MLP neurons of a small language model. Each row is named by its layer, matrix (gate and up: input weights) and neuron, and shows model dimensions 64-255. Each number is 128 + 32 x the weight over its row's rms, rounded and kept within 0 to 255. Numbers have three digits each. A neuron's up and down rows have the sign that makes its largest values positive.
After each neuron's rows, "fires in" lists the words (lower case) most often at its 100 highest values on Wikipedia text that the model never trained on.

L12.gate25:126097102139120140050025154067168160149152156187092095135110082110165201128090121102127156125149140093114087050113113085121124149139099164137142162169119142181100134108130068114109107199094155151122097101106128160143136103125171074112121170048097147125143125113121074156113167116128125239085110134134171167150156087120099099073132126123127152077170112131163130130143158072130110137134086147103131129160124151149094126123203110093072165104120105117134165139134107115151128124172112145128104140104082100093136166123074168166088137060121153195126146102144173153118116168090161133
L12.up25:071128134088112097157167116078138072157094179127123128160126090182123165138146106097151091166207130106087114095124096130163131123105097081124085120156068126133093141098135177103131097133142144112099179128133112142038162139147126130080175088185118145168184125137132118165101139150136094146101129116127123150123140128138147149113155110157113105138128095088209093141105096105077084153088089083152119103127062081104090115092116107120119087155126121050087157179119098107113101133152171144077117103052151128161098189132115139181094196137108071117125103180179136149133099164191133127
fires in: "to", "fort"

L7.gate641:155057113138082104097118144155163155144120163067108208116117106168111102177153117129103118163084184130083096100170114159072150136075089096140073081133111106080168142153170083103145151099065063087140144129118137116128183128112105114063125177187145120096160125109131162127096117137168156142096177171142050126107083117186147088135081128077151127130113135122137085078116066128167160083138177137138160123145201122100108152124127150123143065109124134184115138121092069142116137130125177065045100115157112134124102121159127124109143096157117123142120139105165059183062125133103108139
L7.up641:176144141117183118080151150108139121175195114122170099161138154160145077114116152121075163146126120191096163129094138124146092142144113105122149148076086136155167110133174171112091135155148101057121130091111168118165150163122109116076119085116123168198119103141113167095138187136127130114108130219093106157125111148111131145117095124095172102114161119165102137164143079163095173084195125103143167151116117095137097132151191123047111195119165173158093127164139102104157148209150241127132148071138124115147099074110160102089086147170125145123136152140087139149166111193157165132
fires in: "for", "over", "spent"

L7.gate664:130099121153096109075113135145128145150114180126143129111098102157134145133070092171175111081124123110100140151141171114099143112162143130090103141170138141105146080151152147155087081175107113117056099117146158123184163102107083073124075108122139113104163132129137190094085114123078154106063095159112162164144112185115121131121179101120131163146129167137190137114142160114127123106108103127177120214124084187148137142142141065123064088106132143048139090114137121087078138089161138109057148089096073112131109168132114173157099208106175113157171148156201061130100124177055107095
L7.up664:156133187083112108167081109130113172092136143116129117125108097209081176017121146130130148082153127187185144137150089128098110090155073149111176144132155126154126074202181114100128100155093103109109085183146102129059097176142114125184182090099169122099157104181137179093125119138079154177114107135176095139165167136130053134128163115151117148178134107107166127144145123129146149146068140148141154139136095126081146150140138139116115085117153095093122092164095126188172111076094144145131158163103167104118130113130131141150142168191114128151050105148213167086096157185134112098
fires in: "to", "not"

L4.gate6:155155168106152052163173162174143098117097118103132173130107053107136109131151213086133117183198205151104134110138138137133187047125075097109168142192128138156142159127096142148177146120055153067103127143111136113116168207149122163121102137115068111111107102145146143131126137112116143141158100144151136123111090081139154211088199067089135137160082143193087136136094084180152120119109104155092126112107095162158095123072144109143099122191145098100131102124105184161114081110105111159085048143130131114082082128158074148160134136126096144106125152118150128178091135138146103146
L4.up6:176156123098133055144087145093145080115090184134113121126185127157101145110152109154155100185118145107150158097101151133153152117083128126127113083145114088123122125185118135110130127150112203103139128181045140126151098183131167114117178100139115123082158159145094155208107151085126147055165076132213121109177085151092170084154168125110121099122123102227140139098089152161101140130099151143088137112156097103143159137145194072174107153170151132100136161181102120116091115139142142156132087126165122114143049175125096092133133127080175137095111139118146161166134107139181137098
fires in: "of", "to", "see", "among"

L2.gate491:114156084094174130085122128088124157160115131192174182120127087075150166086133145095115099095100131187129116135152127127150129139148123139146095198128144118110105172116126200114152110106134123118151099143134105106097126150127164166076127144133192130092129153101119125132124065116147114142132144186136131158120124058116098112125139103148110146155135177123128099165146076179154147170093078149108131163182080129079138103091173088109142080167138095141117097092103116122088108129189144091160113106153188156120063129145162170173092130099181151054130162156170123110173090086112125115
L2.up491:120155139182147165099079125107074112166101125176092184147188174101161071122076157199098122071128180159112163107093134155123120132161085127135107191115193142103150141124188173161117148163128097135133111137130094110104118158135139134109089132060214128109102125085141096191088125119176147119055101191091108076121044107117123135105083083126161167150093113094155129160103081112141180174118153163146126100136123160187153126075087129152090094165144111192136096135166099142111112117124172110114165084123120178208107153107110189178135152168135146077173122163120094188143094094133133145
fires in: "their", "its", "all", "her", "result", "only"

L2.gate231:108080128172113101113154154119097136118112134124167098137212177130123153135156086162142072094075157132115142105142145129162151173112144142144123156115091085100118114089112147100115110179157116099136150227152099046132142094111170115154156108142135085174123113121101096116132151165085141137162142120119118109131116123102105135188136114119093170091141120068142114073100114072111156146140093100195091132078135126107094088155177059125117072166140113091106089100072136165190135129131114087134156144034122120071107155109128175165142114127161177158090109068095130131077118171114179108
L2.up231:072119158095088064124157158105163121147156175144161164072112159170147189095150124180106153112134099115107162135131174140113124071192112105152142105104154138113151132172112153176105113140153062141136139126113116162132154140118143128097136117145145111108125109097097144085113200131119114116130123081143143088118140151138144128071157123151137142160160134130169201122127149118100129089068162136087114107052104177136141155067175126064129105140117177079071061192065148175162156110127110042158166122174177124142152172161141163110090126093122128084085165127183180161170149180145125109
fires in: "i", "not", "we", "t", "me", "and"

L2.gate80:122084134156114174150123084147158115149113129126113164172107045140149168113108154105102120128118137122154114206108137168126144133136153075106175112122156143166183124134058130148155172126136165095093086149141157139149132152104124147203130124133155123078137194137097163195098103184167120163156153067102133057125149150142129114123124160117198073097124139139201067182079173085108172098156132137144133168109208161113152126116165160072148135172116134135098161105156226121154128145131145155168165121159110132141107122107112146107147145117156212145104111145129164130043171120132145076
L2.up80:120124100145151068108091110117108077160163087114140086146168112170107134109138153104091183182139141120143105130106026111072112075119108146108160095167074124117139138141067087164094161175134150100101121060202177109122074105110163133110196146120168067117116124145176122137101136152130093100058117091105106092132126112134120115124130158124067118100110154182160118193137112115085111144136119144150144100131173122110097084151115030158135155105129172104099119104098144175062105147097139114158123163192130150114137165143107099113059163173058121104118178155137142127185125095164094083
fires in: "of", "and", "medical", "the"

L2.gate74:137122180119146138171142189133154135062131085083157084137099159192149139125175125132167129150126103126096148100192123098145130108157146181126143101180087177110116135120112149127145120093123096108148089159161194192078127135062141166179095161108149101089142111141107118123107177138121090165174084102135189126171128117147127094150043148095136141096106119182133100148113146101120123111093088073157089135091130094151115118171147197117079129105153105118118133107095036119155125156115129093171166160120111090119105110137140058109089115140153135109179115129148117111079130146174160083
L2.up74:147114138075134131126140102157133150139145126111083073125079108154170150143150157113112131140212141167093118175102085166135170115065062104165114153102172096108136147161173165081183129083172166196120100086147135116135160130137148165129150121123094078109098115159138190168126062137044116154134148080197143145081109146107243122165052107162095080138137143134166125102150169137155159124096104128109121120122152130147160116112179159151129142127154163082140107125145078097062109117113125119148172149061144098114149128082084151072125134162157097166185130173160154165140193125084116141
fires in: "a", "d", "b"

L2.gate309:113138146114067108199142145125087039131103179155109119092129120113117188140151219088141087138138160171053149103073140114115149072083114102146152136141146135070160156081158085088146113172107083127176118138129155145123112155166173081151084111157102086059185136123100164184074130157155128056196151117156139093130117149155185110154095117154155132058139175119133109155126103104129073116161152159117175089085092133106111073091159127131136164175183100111179133111116132141176128105127155099136100151152114129084121121150104148117133071098145124083181150152155152146125068160128102072
L2.up309:114103125140135108123130086132110103116093165138130153081175132159084107139114126130107124132137114183125187138082172097163175032110139158105070064123146139059131166114092082100170159109096146076106129168126121056151117121207187181127146148157126136140147126075093150169096086139159099063165141133132121098106112137136081201114093130170188092101140137109104128171127109157112127108135137163186177093095143182135077077121124161094138165113211117132121119101116086158127144062141133119141137165152145141067147111154136188102113118091107088130165165155164151162124141116175105077
fires in: "the", "of", "s", "les", "among"

L8.gate288:164110115137193111120159139103161108093150119141114111124144115164143146183122105096117088159130116143092177105182130121118148146050116126043110099138116156144186114094095139114146095093138158068113117134143154131153118101142158165102090125145131115080083115121064113142149152141111118110131070115092132094122120117120192135084112113154114086146093127203144160127114122133105143104140103109188088122171130095119110123108144111104155131073129155195113161136112119106171079119099123134158084081066102160147075128137074136177153043170212073183095098082210178161107152093134127170
L8.up288:149125184113160084139150098076138141116079101109092167112140123135096115155143152123137080120140123101186185086087174174149177118113041155130096137139129150140177092168140137130150110108161072165076123064132119175168109067148133230054121104169089100139110108149118165112138189155145112105117139110108162137167121064105132099068100129195093101103129119143119126113089150079114124121162108121193134179076127070111108153127158117117163104078123164131107130142123131136109139126148156112137042138114113132128144078137097116138148094137117050116082151088155175170123163071154093129
fires in: "the", "a", "three", "early"

L9.gate424:086142115149040127091083117121107174163138164107196196126117180127137087130124132116072053127146129122119149160118125122088122175102140140159088138158107090082153107107179150196108107117075129091090168142138107154174156094174163171136135154109104113180143082081155106130104123172103120109160121162106141150197097111129123095069082116102109127059077129147179132078093160137133203069167114136125144131131172111130081150130184111061117128155150066145137167086079100123142120163123101085060131111123113109136115166155096134100154118081090046080116156111170147152102118105191134095
L9.up424:101159155102142105150110094164170127121140093085106162070117108127134155112116121151105110114077155077085135109121152102106173113149091105163090145120145110152135157087080125138104093145074129056156092120140149127141179120139138124149118134156141106142148135164071160110141181099175156087126147132183178119152124054135137104122131092134131108069123145163142142093089102138098157101090103127132155124081159056147091148065145148128034196129067163124153095200065116136172132211131124088126135096063086143093124159164171058126131142136128162096116122098133132126104122128192079162
fires in: "took", "for", "a", "over", "first", "this"

L2.gate146:173148143135085182126152113151099100119112193108189126070180156103121133146135122086160077110103142176154055098100128101184110110069122136149134138135113115121080093176174089097119160128116101155147088131199150137111088146182128151135084135142114052107184127097116086116155090163123148097129136122154165144162128164175124101141133156136138178194092095140083141122070164081165090154109150131139155105120059115097122128172101124108206152151108122143159127092108089118183099064146127112080103152117085158199074070132104063130141140121102163135135157149132143184042092106142107161
L2.up146:176117122118093105097108155142119106146094161142174074073147150076172168127154090145192078091124177116157141067083173126112121146147113095116162138146113175137120111169146086122135138101102090137064110161219093109093087112157090111112105183121068058045216152118153110116124107153110116098107085054129142085199136171152095065151127147116157168183074112101162140088122113112162126162112125140134133144125098177118095148122118093138150134121111140148131126093114164114108136125169074101078153183187133221112119117115118135146179093068071132115205151097120126137118079134137090098
fires in: "the", "s", "writer"

L2.gate312:106072117090167043161157123128125152124141129112120151059075142121043115119177111132133077176087129086080142096130124140078074109120146095149114112073207087083106133177170142163155157151080146126059133053120161088120128094171078131167147137109100118177148126124102131105090140114123111160130139136146203099132119144151110160105121102170136101129112156087116134105154101125106175201075168171105097148134168155114162122129148115116110107158175122143164104084150069199137162149093140123094103071089112095148151182132109211154102102155123116114141145130111060116171126176152113072
L2.up312:100156151149135082126141110132124205136189104122192214070118092110134152130117133150125110127126104146169117128150128085133099096178122152156101135127092113210203152144210177122120098132105195122119070136172122159142120121122123183132132157118092154119156193134139148142107114129046108130148169123154099083137110102109146115139143112125089115179150137091144130156095160143106147115125084086143135054136140128089151155169104104070170166164133175140080135110100109159110164113063130083136135132089071137142096140169140123118134139084130129150140142165130123134124173144144162112
fires in: "to", "or", "and"

L7.gate24:156181122065122083123135122132120147127135108188124130137108206113166183065074067104186172135122146125122149123137148086103050139100128087107139122154175126104139111172164172162127103100092089185114169058164158115110130137142100184137131089122168163167157164104202167094138176102095077101151136168165057140148126130097127106113144159164161109163136147115153153133169119140094108153144113137182116166112106114178112165114132128160061129192122100152119139137099071132154079092094150164098069094074162072153167071118156128103108129173127172126129117115104144156064093159122089093
L7.up24:105116107132154131176087121104113099190108128134170171142094098187163174123050147123108143127140144183147119144123200160067116167094077142194159156130138097186123069140146117113121107147090116134078122137110134094188106168144160068171170110141176092098094171131142127107151100126173099190084140108133134119118133166159105124135134072097113120152074153155153163130165113120134102153093117148124144146132148185113098098144145099103119138092131113062154152150160150087122170083074174170116119103108160107166125160147138115154155130126115179117102117053122112120158127192151173081
fires in: "to", "not"

L2.gate38:156138142166160131115116073162106125150109035135173128111115121098118172091126065057117127122153087131136173123160162102173081067133130106108084136203142133141123133087157142149168145122143126063102092181101122012118169128136130159054145163109184180159169122128173166093086134195132151097062110126145142123046139155077118129152171147112114074145135095129116089186097160125134131133154120159121164061080202146128127130168136037148131086120105085160057127106120098148112108170138104133159139145117093141165122081126105129152108150142118120127089104119106103103155141132136096101
L2.up38:126094171113097105087143119095120130134155116135141179125114124089134165146143194133135112117164145128118136113130153130190111073161059148093094203064129151165151119087077167146144115119152112097147130108126151117132144155112131104104086076115138169134122134158114141140111166158158144101126097090160148155179100187148100152155114164196089151141127160110098115153129112129135101140067126147159121157153164117077105124075141126094151134153144096189106130112163089132116122190120076095095182136166134138107154169148086143120115055112195058114121175112160117111144193082136117117
fires in: "the", "a", "their", "an", "all"